{
  "n_kv_head": 4,
  "init": "uniform",
  "final_lr_fraction": 0.0
}
MLP neurons of a small language model. Each row is named by its layer, matrix (gate and up: input weights) and neuron, and shows model dimensions 128-255. Each number is 128 + 24 x the weight over its row's rms, rounded and kept within 0 to 255. Numbers have three digits each. A neuron's up and down rows have the sign that makes its largest values positive.
A block is one neuron, or neurons of one layer that tend to fire together. After each block is what it responds to, as a language model described it from the Wikipedia text at the highest values.

L11.gate9:161116151167120161122116144157095154119133122118138128132133111180125136087169145134143119117122132136102109113108169108142146125138148167128118134117125130103094150114125161102130137091164102132139158138129132115145129153120158091143129163134147142074159128198101081089136121129124109101117152115135153134150144185118149140156166137129097115121108114106149112106140161142153133125181
L11.up9:155128117166123146151165110142158118116143153132107111112157118143145144137145134135113117128115108118113125114166080142141137135126128090153112102120134159166141110132110093115162120135155132128123093104167137101096111106094092120122144095167153136170123103125063106117102106178128115108132116137155142124139126105144112151112128067161107144110106173144109097111104125130100128139106
L11.gate67:111129106115139158110127084166135153103086144150162105114134113094139129110102142098113089128112170120180150093112136108129109122128144177152117163138115161141153135133159129119106161136120104151115120150142156132126156140099092111108068102116116158134144117113148132147120154122102085129092130142122131124138094125135144172117164121168132136118147151091136141122115100130125094113140
L11.up67:123127118093078116090135137138125149129121152134133085091158089094135155119139177082118105114094117134137135108141133151097094138101119149137164143148100198130100116128157116116120162137102125161118096155168154130147146118092084124087139125119114148134097124133104116130115133120159108135141126127104141087133126101136137145102131127145149132162080184122173120094086097148124121123145
L11.gate119:141127107066135136118101128176119149100144134105097146140064147130108121095150184123137133140119107143127128098157103118123103117099069144165167142143110148139122090124136128128098118084128130155142172126112110125125154171111117148119140138084144122090184131153150162154126172159139106131124102144128145135139101111136110130073118164122120115170131139126158100168136120103146158132127
L11.up119:121139148093114117126189092136103107165125091127119090137140074116125145110090107135159088123126150097170137142100157138123142103150132142124120150090117143099101119142141152112124099132151145133108152157145111118078158131134114133137137129093140137134185127063155165131151142097150140094154116116149104170088114103160119148130163104115118141140108126119168137155125161111193117174142
L11.gate123:126163098097123136178131152116179135071127158130087121151157138140154102121178150136144096140102134118127107134115168103138118180137128132154167123114147133154136092113182096108141156122134137150113129116088101121139133146118180117123111110142136122150131138134148133085139129122126143112168162101099101155104156095120148141124117173106104107115093169136131125153150175144147139096069
L11.up123:136124135089108117148135158141136153085131127128093135147098161144131094133134135098126146113100136097152140110139176130095131093140100125078118137147137146145148142133169172138137100122141134168166095171138134122118137169125155129086107129137146088119149095141141141113156118166159131121153122136119120151121128119138092110101117116115152136134086125123164137135104152158188126110143
L11.gate162:141137123140122108132084136147163141087087115133080136139139083160114128174106123111132104152160113168126135148159133091148109133115114163113127133144106146126093162129115100139087106155106096126107136089105129149126141137155090119169127136098170150109127103153109146115104117121155094172079137165112155134093112116060142113122147133135159125129132144178086132161107127171172103142168
L11.up162:106157082110098109090150133108098163144098122176095115114130110166061143103139146093131133114144113132120153122127139117128141157116097135145111158139093150122108149090151122139157142097088174190130113144130147119134128150105138121121119092145117119091137108157116127140121093155144134103133143136138120143136172150089097167117158152122100134105112141100119101133123107142127124129127
L11.gate177:131145110104096144123168130115113145173127139126139170137146124106069133155102113130169149126121174085112129107158171132072160166120112133111116097141146125123103157119126122151085149100075098147127115110114127135100137141106078154104125137115112128130106107105103105160112168112163121131126115114153155113132125122094117167078169150166095112163152154077200125128099148149110110175131
L11.up177:136111078095111116084150111134138110122126124142138150110138072079114149126108061125134136105072086134143105105150139105113132121111137099124107107134138134149103149151145138095084129130165134146113127118129176120122097105093109139141123094125123113116131141137061121147129110083172071099084102158133094123130095083152149113123132114118158131119120156140132123139098134168122130152146
L11.gate298:103112097131104106127131141140113151168102174147097128128128112076151118132137143144100123134090120119133153078166150122133161118150111123086145160147137139164091112131153154087099164126118128154078110109120122170097107140122101076087130112133150153111153119180115166102133094123122142136114126150135110148142134095123122155095102133122124109131161141128145103143112125180180144113113
L11.up298:155132175119102099165143153107150114181097106159122139099150136130135165100118159125135108153094148094086116157120139146130130107071118126129134120145117114138120130155125104081083159127137100114125130164143130123084103108114123079138112164121116125157132124164118092136147111095158171117116146082074131134105123104160160123136091136086137136168164144085126121131142145165152107173111
L11.gate349:150147126085116120112131118147149162130096129135132135134119134122084131145085052076157081140137159147143126138135108097086134125138161134139150120117082112134137110132161156102127093089109078142145166067133121120137137127099130140124120099135086139131149115112095144134129114121126131147095126124120138146127119149105096121156113184145115136138082158124126130146108132153095110162122
L11.up349:152140135091130128132109147143123175139119163087133074119102129159130099102104101127149118091150113097119132126096134125112154119076102155138117126104104132135111105140188125145108126112093170192121138131147174103115113135112140151094137157153085098092128103126095095106106166158149103123157105119113140100137119106135131130108106124131095146136072140127151103119109112146120139119111
L11.gate383:111098114086129170100145137122121160156136143114082106134151156103131149148127134134128111149130136130129110147160121131135171151119101158125102093162142142136112135155143161100101183084122107160148082157137148115099143131110100114111135077101138145109113100149092115095135134130154120152114149148129110105138110083105123143150138138127139126115103152133121173145150134109098112139175
L11.up383:129078127099133115138095092163102126117136134152141099125162067097149140170107091118091091123110057101153138128144138130133119104138175128148128123140175160113114134140137156140137162113172142137109140121168137106098118136132088116119165118129127111119126116067112140163182134119169127152121114137136094169136166136117125137134095115116085117121123137119117122151144140145124099151139
L11.gate452:135106121102089112088144125135139131106135127155093123169134102148127110136149108140134136137118104106155175127118117128159097142114065120155137132146135126131130142084140152113131152120147085154143110116062143141123170165109122111135134116150113199113148133129125139133093148152164083087131096151139157155121175059105128169125124136153154092167132108134147091153154142135145115124106
L11.up452:135127140140157128159119143166120119144137139097098086105155145164090131102127123126129133106144109139148118099060105123145168116102125126134160118115120157112116124146164163154142087127124147131169137139130114121089140130098169136139140152121102134117145090122164082144131143186146075079141122151148150135095106117140157138110103135148105134112142141136151128092113146183121147149100
L11.gate466:127146096101114116097149152174107118079162138129116151090128114094174150174149093111160138139091140129138124141135106136105157140149094148115131151096112133089116110120131159125088162115171104148103116125136128149170137134112141132144114108105120161092143090076103111106104086144154139149084176154144147108115120126096133162146113133164151096142148131134128108155125134107092120165101
L11.up466:141150134084136144161136084100137111195123108129109100150149169131154122127127118109103135162136130067124115160129098086123169145136151136123125103104107154071166120137137159091115145135104119134141163126118138141065089155136129143130116142127179110133154110162123109085124107120137119128146109138161090098148138102137148156131148124126166167168121085095129154085113128087148121129087
L11.gate588:118106141073102154145137151133167166124107134104105111129100147110093090102077171090140093178142123093145167124151111133166189104111095155071147167142129159152132151134143152091089083101133134158132129131151148123113136108169124168103132120141131110137169137147082141136120153127140144102112148102142171152140167105121098204143097149114123114144141152114146092145107090138129107165110
L11.up588:092099147121125114151099133105079081148105089099116136099107100149133158163159148153156161152137139131100103129128126143115147143164095139150115122121127101144093103143128134164178109145133159103144148117152114132132097118118141129125112105121148105146105110118135092147099096085170135116150134147098148093139113129143113076103100127152137091103094112092149120143129114125142156155151
L11.gate596:129111165126151102148143162163133133105127133079099125153115139145082097126137123140155151177152131044146143081126140123115144136097076189101141132168149147116158148115173144142083152118150132146152158121139088173161157165155127107158095173116131143116129150095124090100107140126131098129124133164124110103117152119086125143126125157105114128132123145105112072114117103152156165174131
L11.up596:139089144151125125120152089170118098099117142135134116108143100148123136155128088121160120128112139101130115127103095126106120140141121128129142095121157156164100125156156131108135148130171122165114121153114125134136143155089115105153152115108131134123150115098110081131124148119158129102119119146132104119133116091143163137092106123097137093150116151139157135110109141136111149152129
L11.gate637:121113097087169154110122122150176137056106110147084128135145116126124148174151143071159122115086135112141125140158134094124091156125087130121131118089096155131099083119139149089093129108144176144104131089096091128145153117105138114139092152093137178145118150104078132092134106106150060120111136151072183128118167138085156153161146178119142131126124136150136124136139122151136101146130
L11.up637:088096106121131131144173123132159146157119128158096130106123124100093147111145132097151137140142070113114122105140126106120095121108114147095146134105140121122135126147135155085071102105104150104140098113137140097157157178122121115141128158130119107064165131181153150134116104160138094093122140134121126125129140120076111150099122143102155113135132148117145137140146117178135150141112
L11.gate694:148154131089077157133105106148157114115094135157124170146119121126117155138131128093148139131174092095096143118152157090140065098180109142161154166096185103117093136145141115086120121105121102090154150110118103109155138135114116088100133159107091101163119103110130141155121147132116125093123127135112143156131152143093113125120147112088103093138142141104149108122140129121107112172112
L11.up694:079140121117167173145172160161115186136144121118126122140127103130093143163088095099133127136117097137117188139125124156122156118103111124105085158124129120144138104138151113111127120129090115150146142117127113172103159083096101144160168108133177142099126138144082133124147101157138136102111128147135107123119135139133127169109132148156131121159124173105080113110145102122131130160161
L11.gate759:115129099088155124097110131162143125118095071106091096130117170066136153145120099143132086132137138132138135136142112137130136109145083152082137164126145137141131111148188169112106097114125152187136122151153118160156141164152171088090099101100088132120102114133117136081135143163182089087121100152119144134117104104105133154120157136155127122131135130122130146157121108157127133187122
L11.up759:153107163118163152128124130102082140119160130082124172143161088147128126069161152110120140167132151115146113137104125127121151137108165141126141114106050138131179182114096147127170112125121122140136095074141121079151143147151120166105117134139127145137133167174134153154118149171144113085098144150172085123115078120119091134058133111100116113123133113131134128112132138091139130123146
Fires on music-industry words in articles on records and media, such as produced, track(s), label, single, released, syndicated, plus scattered weaker nouns.

L13.gate100:111146129137118156102080171141157077144106105213162164148159107134130131137106118083162159154126112116116136094123139131124134176118134155125114153134118113148117137137132087125112144112118066148150114096117121113138157109132119097180093119067131129120135106109132112121104149061144154133080144107120122124158128152113160145103148157098136119179150137096115167182163110128163119138087
L13.up100:126120133170113146104113131130193140138125093094107136147166118111102132079153110085120154075105139097141099110149111147086160135122126152118135152080167172149093160106146106160143106169134121104124114109102119121149154122158144128130111128070138154096102154104094129133110136108138117118095120102122120151147102121145090155146142129131123123126132115128116095151141091156169098161161
Leading digits of years in dates, mostly the second digit after 1 as in 1'9'85, 1'8'96, also century numbers like '1'7th.

L11.gate141:112155133138124150104098178156130154105129078123117130127140132115106120185127100132127136126145141089106108134131123139099154160121074158132133136131111157113122124163120172162098150099113104160154123171139137106145160124163136103118125097129122158180113149103068156108117121108128098115119099131162146092151114159115119193109121109168119120143121130132108125186126136148124171174141
L11.up141:106146154089172137128135151124142162131108149149154120141124165149089140077138186106116142124112143105109177135149154123128097093097119143173131146126099160196111159138143084124173114103128136135145100112145100133126116148146142131125110146094095098102158122129161102108129161112109176123117149115106110107132110139136149120106128090088128102154105184120125119136142167123150152092144
L11.gate174:143163118122114121115153096125121093126138150149106105150139096109117076109118128133156148139120131084155126122147077159183156128126189096140160109146173123136122113109137106142091122135143166184125094132151136146121130109126099100140159112135095136156109157119166125108106120079123142145117104141127119106150137122122133148129122113104123163115170074168106089120169132116075130114080
L11.up174:154131080145132144130133131135183169122118140108120091132146138127131151146112122150143160077113118142109114116096155115154100138132143159136097146111177142154145107132167107141126132137140166153106122136098136173095120159140109172141118110168086145126123129121140098137110131146126136141134124110121098144123116069164119145090095112088137093079155094094154120107082132130140140190121
L11.gate271:110110126180130147142101096136152165109115116142149153161126101151101136100181139135121131098160122082121114123140156139101098108141110125157123125130103129123146166138106137108136144102142142070111134106151139134147145155163100136131118130116093120113122104103149085141130179083068144094108127146123136127123085177169124111098104125112061115145165137097157131124162178137144124117135
L11.up271:102134118131136157130130123166119115167095143165110141134134163136138073122087121156131156123165160125115113166148147124127107150149169138088137158118145126106157130195117148138114154133091134130109141153117089152119097153144113102142153108148106125130103098113135140164141135092100136135144145105123123065136110143123118171141109119134134112130123127097153128100127134145127146159129
L11.gate355:134128123113143150098100100118160104135113143109152127179119108124092133171138112120132119146119128078145160115129146129149106123136112137116135118138102146107115116148091133141144151110143132157167110137159097129127180108184132113153120105131089116151113140143149087165117125143138118080114115107170166123131120105140140174124195138119103109123171102072147111111165176131122142100124
L11.up355:151103107132144115100113117121133156126147139099156100136152101112129149163145123115126126152125106113140191116172120156108102137116125133122157126135132136111105125120123126158125128144174174159129093125117109142117155117135134141171145139137083130152093169129131119169094110105117143096114114146151127135181086066125115140099220154140101109122170116105148103093091143106104131102151
L11.gate398:172129121141124155143100104128143148155118107113123115182134111138092109142147152114185138137139156136127120134118124146084094109099132165141153138138104131136143130141119128124136098140137194112113159118157105156117127138132149148149145129086084103095164142097149174147107145130117153128102122148127144110129147181109119126134159157096056088097181130114136123134110130125126138136147
L11.up398:171142150137165140111116103140131119123155113113174158115133163161111106117135167169141118133128122115129152115097124143120106143133121118111124163118082176141144138088172136135119148130152140109171154106072155121125090152148088119179115117134107129115117127164131120172177167130140128109075133123160089130149139102160133129094114112091104150170103071126103128107152106113119122129128
L11.gate420:068172118166148160121116093136096121140113083159125114156123111111123135101104170137108124134165108142110132131171159119083145123116083115116156155096105153138079108149109147122108140125095119147136135101147099134119141086107117132129086146130142138101160083133126131112121138105108124102109113099111144121134129113147172118149139120102144117121091191105103116121171115143150106145104
L11.up420:097177108136140137156136121139120151146126116166126154167140117137100122131135163121128114140129148142145147104124143095080161118124123131148124148087117098139072120165166156115118120092110126110133175121125064114144108142118116106087178133093121109125088099109117079157115133100098135148149108153128120075115063165128121113132165068117123134112115149116131136069141120122142085129141
L11.gate421:123151114134158172109077141163115136123111098105125161138140092095118129113151163117130131144142172115097142079160108124105177149110096120134133084127127166112105115086117132145102151116119178153095136132122108106122160088147119141128160125096162120135091091123118136175165173119139175152085118116111126128161108149094162116104118147156128132176124140144114118133152062132121131101138
L11.up421:105117153144164120118174151152114134126102111095130093089163111102142134161188143133157133127078148126129139090146128110112181091142090155129128124131130134156130137113151093117118117148145116170112140174114094071090129099165125120135127068116140142164109158174127121102133127088100122168119157168140116066163109103131173135158093151132197125121095128149074127107146095113123148152103
L11.gate470:177128166146121168127121132126168118099148122166134133124087130128084143166096108127177143123112080067112102159107139090131084171111091149111127107137093109111131124125085128108104101132165120118127126098105138122142143153145120109118119157120104133144156131133114150126162169110112086132147077073142159117108109136125161137114154165114114134140187111112130114133139140128139130104180
L11.up470:137153153164130112126137137098168134141151142154092155147102134141130133142109132144126142116154107116164115136113126143114107148141148143120103078155102126114134091160196128097155160151138074093117119112094144111119149148083126095123153126163138103129127088142117118112173185099114159122150117138125142128132130125162133104105124113091107136123124149099157115092113138095138160136147
L11.gate480:146149142099151214128099128126152097116075124119135141171129138147124172123114130100137115166126134113106109091118132110092112145114117155091161160147060147082187128118143136119067121075141144125140153132114125153143147096139073138160086122119104187136145129118127147183147178080111107139129129127119114127126109107118126134108146147114077153146133180133124172121130103129158074126142
L11.up480:143127153097158173131090106121124102117123170105117103158140087118138169123094085136175094138135119141085120101130075082135114148120104160131148160121103143114163147142136152130084113096155119085157178145128158099104152154132081162168126128105088159133174123077129136161139159132094137138126136149142144122143089130126117120160135119080072135147173119115132099150131149100119093137126
L11.gate525:128120149094155179119124114142135109138094088132171115143156104129118111082157170132120124147150149131147135138100167114128127124093159106060092117127142128136152105108139120127127137118121117110127075108124121115114147118162119128124107131077145118169113108119114154105144117099099141122122091123116149100123142165048149114096160139125105109108162104124147132113127134106125098140128
L11.up525:128120139162118117146105120130104118106150121095151152139139118081142112136118122149173119124115125134150146106207122151130136174122108177152157111104179155150089182146123137119142141095127144165155121159109120086140140167168155154103125108122132164138165124151111130133115146108152111090167136113113128159096113110126088157137092089154128101116156155091162123119152107162167108137168
L11.gate531:155189158133132196113144131142131111089126099148141110132085143087101125166159128143123123137117147132115096140096115156134148122137136154132146147123101097137150097114114172175068143144140106134135163094096146131130153127118145134140087166110109139098097151093153163113158123124134128115134121114116094115122147156131120118134137122102165184133116134113114117146150126106098093127128
L11.up531:134113123123145119145147144127126125149134127135122121136133117119151083068091148146136126169124140135140114117062162100123163132168155128124174148148172129140114140135122143153131143127142108102118137140149111120132118157107115139139101140069178126109119154096184144150125108122123154160125110151165120095144115183102118165086137124162121150123117099094136096125110123114111158166070
L11.gate533:094140101122128157138107113143135145130155103113146148169133121143152131149173161099166164149138131108157082111173162144114125126120153154109113151118098140158120119134153170105114113111145151140133120135119080158158093114122117146124128115077111166072142111111136121147089132104104115159120131147133124143146088146119149116126144177134066079126129118138097123174133123113135156134135
L11.up533:169102091110125172124116101091122126146142111159144122133148124112114108143115143119147143126088162142141102119140169122133128105152157121152126106116124154122114086124154198156140106123181118166142093095078130127135093105113115146193143054111131136073084116147091132131123117141113119156086100102120140135120091143116116150155160110117119116136126099118111164141140087147146135132109
L11.gate594:123137107139151147149107107137138087127140113119112109156144097090134103136162102132139110162121115138141140091097141142101176112108160120124156119108138112125112152103100078123097175127148106092134114126121153111139140134150122131117086129098120115116136131100123125126077145104151142116126127132138154128138112143131118107199147155149123123150153176142149140134158144161118104164105
L11.up594:149167125136166170126091139160146185127142138155107139098135086137081104096113145155167164105118084098125126122177144147160063122139093164129134153139169163161128158078082118120117109098117108148161121105126075125111137162172122110123152164131140157116103112167134123152070115105155111125086138151126118146097095143127138143129115127137154140143175125128096119180113146152113114150111
L11.gate649:157092171102125121098119153103116110103091168155146106126161101150118150065088097162114157167139154148145125132085149107118090149127139145135111145101192092093124098125141137146139161124137147147161143171154112112134126144155131107156129149116152132095135156145157120160135132094131121095151153143127117079134100155088124086151079150110145152098158083103104143136120158096128124124143
L11.up649:090103145142092101145113128098205142109099142177167160116096092122137124148126117155130120120093120119143125131119130109095117146085117134122147155154173158175126134122160099091120066133113127105098148105116132118147100150155129123128135141117124114145112098137112144146105159147120152147115143139138105105132109128135092110118137110127148145163160137149131094131153118161138112141103
L11.gate672:105134143117138134106121076155159127122119099172096117153173105141118129104133142112142143135137160121156149154111126108102084116138159163119153157127116139182137135126127105109122161103160156121109143092147101117154100149148104112143113136096156141129174154140139149096120088122101150146127128096128165164162106149124181142127109151115090106123151145154144180130089091109146090121146
L11.up672:126115098113149121115085115127105115103150133174155126112111093107135090170145166113117153133117146127092132162126083169133084076157164145125103147092102180104118164127144118098101119142137129121151106095135089138148134115156154128115111124152121141102124151136106114120093106108153162123079142110110110132124192136105143131163128111122153092126138118125101126119140153136127094109100
L11.gate695:126149180141163103163108136114125097145122133094142109140103097137132133127144110092144148085148125114116085135107113151146143111122137146129125124169110139124149119108104134106116123121127162126122160114144134131149145170171112170134136152131124093113125131098186146167121150154118142110099109124121129129118108129171095123157132133128093094080126152103103121082122154080171137132157
L11.up695:123127163142105120158128111107152130142102123141068125117145117126147127113114096105148126181113111152152133119113131141153077130104108144155156122092134134098094178128133121133122128104159125068103092121131109096173112168111145143111140116137183130102140125109145146156094145132087128114134130104117137103124137145124124119153132164114122148136119134115141128134165087105124140104092
Second digit of four-digit years and other numbers, right after the first digit, such as the 9 in 1925 or 0 in 2015, mostly in date ranges, tables and sports stats.

L5.gate137:158140139124162131182178134124112102108109127119148145131109097091128106113127155091143150116122100071108145091105107132109093098091118133105130127169166149116110130120158120117148166077117157128105152125164138079163134132117126111134113148080164134085148137117135171122131187124119133089095145122089145107123159115100157115170140156131126145145156161127160135160141083124134142125168
L5.up137:095148144078110124161168116136094124110111112096137113107163158109113111144148137112124134154140087080114174130112128155175124116118141149130158163115165167105147152120138136123114159153146150112098138112142128117118138136126168104128134093123203123121117140089125128156111172132148133131153184080099091113114151129120111117135132184151171120101161154121172118096131156182112123108142
L5.gate235:117119159150095121149108152119161102136133112150147142129129116156124125105143140117180166074115118145146129118082181148124139146178148134108140138113123154104147115118115114129093166123114077122109108153107147141096095142115091141153131098099122116099142083075104139192088157115144117090166119137132135142121152159110124143096117134088105152121132130084156124130128192155125145074119
L5.up235:116167122133107132119173161124158132122140147136139164128131164114132142138185115130118127136111144063093128148136094127108177105110120119141089119176137132091109114126126159161127115153134121137113137106093137079120108100139176125137115138110159097119134111181141119149156102142173120142089129140078135140144128162129157150127100122118149110108066145129082111116187094112146128140149
L5.gate252:104117145149161155132140166117107142158142118148108134128163134139116096088116103150090103118117176095187155162151102129125125148139099128137098125132135118096106143163126126170148106161125150150109115115136130135102170117155119091116141134093147130183127123099089150075141130110135111129123155110141108127121151146180146100167083139104109101117136122138123124151081151117119142086114
L5.up252:100115134101131111113084150163154086117121118100150167136110146094135129112145149165121109151131168067124127136098160157096111126108063150107140105133113130138152126093133115122077132083096129121110120126111103156088087141125086128117097130123149082111126130176149157128182104128122156110129146129140107132124124115100091171131105170065112125123130092125112123113126131153141146110128
L5.gate565:119128129096139161177137123118122095103120146106143125130147121087137137104081136096178154129129107136135126107171126139143093147126095138112106136187115119125104137121148097112150120109122101153099161124155107117138174120107109143133097094085114130148141163138101159124134099074143111141092138127085150118179090119092093103158154122136159108108148132113084135161133116171119170161091
L5.up565:116157129152150110112077121105195166097118129101113160134109146119132110100149121121123133123159092172114125150094105148145170176063150165150124149106175124113094122135108134123165127107140111130146151178129149118131172097164135094131166135147145161139107114103136152137140149121066135119113139071137140105153124121099144100179152148104113144138098145146143130119124132109129143141152
Short inner pieces of foreign or transliterated proper names (Fat-ah, R-aj-arhat, J-ord-an, St-ich-ting), plus "track", "line" or "original" after "the" in music and railway text.

L5.gate355:090112133154108154130100190146163071126112110131136112124138162110110107095167083139159105089090139169075130127163084146129149129124151114116121184156117136171144101159113122119113123108131110132112126159092142158148082086083149121159111100129098113187109131100122128170175103177098090134142125101142157128146128118138062152081153144099137141120129116158107122137157156139127096115140
L5.up355:076100119157123139130181158144125103145129146122148141129153130092115152123141099152154093126092117169141124116126112110165117103104152108090163096152089119178118095173130154111089142204169143091098117159129108111085103115118125098137123117168094138110135112127118108158163118138144110148114147134138087105150105104152116137103102083109139102130125150154144127106127110103090122076126
L5.gate635:139154139170118090181161102124143128186086190119125112129139125091153102097152128172172120124134113108085138105107147128113101141093140108155135122108136151162153092118153107127137110120136087107143130139138098138128131125115142106111126141118133120095102135127093137081127110147100132117125161124099123144138119160127167098135118157146118144130117121129143128098146145073156136114125
L5.up635:098175146174127120175125123078166132122111172165163109116109121119149164114121133132129131160122129126106140089133138101098077151141096108185139103168185076163138113109126146155160155142155093101169102113146120119140123121156131148148096112133168066124100115155148122135149125139124097144138133099128146141158166130080146126131120160129094091162141092121112130169149134129117113172114
L5.gate654:095117127110148103166128082172113145162118136146091117146165133120138085140110113153097131151164099152106148112121120132153173119164121110106071113129133082133098120141137159142090112154135099140139155135163133117120089142153148126090158148183169124126118120101122106164138111124147067178121137164111114122094152115095123130132094152135160115115126083148144145109095157080127159139126
L5.up654:096100115116151144093107139094142119125102145158159116133161132171121146136095137145143159174092118104112124114144147088165146101157122150147159104132093117139167103115136139164140143166115111145107111153105137142092083097106149099164131096104133123139133129093097146106154143147117108096140107109103142130143147177096147146104164136114153102136169148193135137122153129128100162133116
L5.gate731:129122115128139141116145154147144141139092101167106112119131128106126094107178105143129095127146127100108097172147101153132099131110131158166141149149162144109118101091124131128095094070117100118115094122165169128102130084094107108131094155110125171152140104113168155095130136115143110106118129136142167153168113166114134129129157134141159158115106135085100123117143099127121155124115
L5.up731:166125121107117108103157162125093167163114169125100138130117119123132134155181095095105113096124113100143127138110118127112133129086134130149157160142155127105135161112111100084107105121111081113108136099119143172156127107095138121139140095118061102147119112112101109124112118158114104151136112138140155143139110102135150135152106153117152117163132133112130139099140098160110157144126
The 0 digit right after a leading 2 in 21st-century years like 2001, 2019, 2023, in dates, tables and careers; rarely other words.

L13.gate442:125170128100154118127147135132122113119088136102113135129127101106139141128112167147133125130107129120142165085128158147148159168105116144101140161140085172142104107143143123107105112114105066181123093127145083131145121168147137147127139140074138168114133102153117063165150125152130133083105151137129149158130143080147129195098092139147182157110146174107164138153139080176089136095161
L13.up442:151162094161139134151139147091187123083130155102106179150107134144095148105180149102060098134161104138121158119153163151162144104139135124165137156124127161108098077166176126106179133147116170112147103123116098148140131105100151132140146136127103130121129158155127160136119113165121144131108126163177105117139127105128173117126125104130137117106095146152132107121111120130150119083170
Music-industry nouns in articles on songs, bands and labels, such as single, label, artists, group, plus digits and first letters in chart and tracklist tables.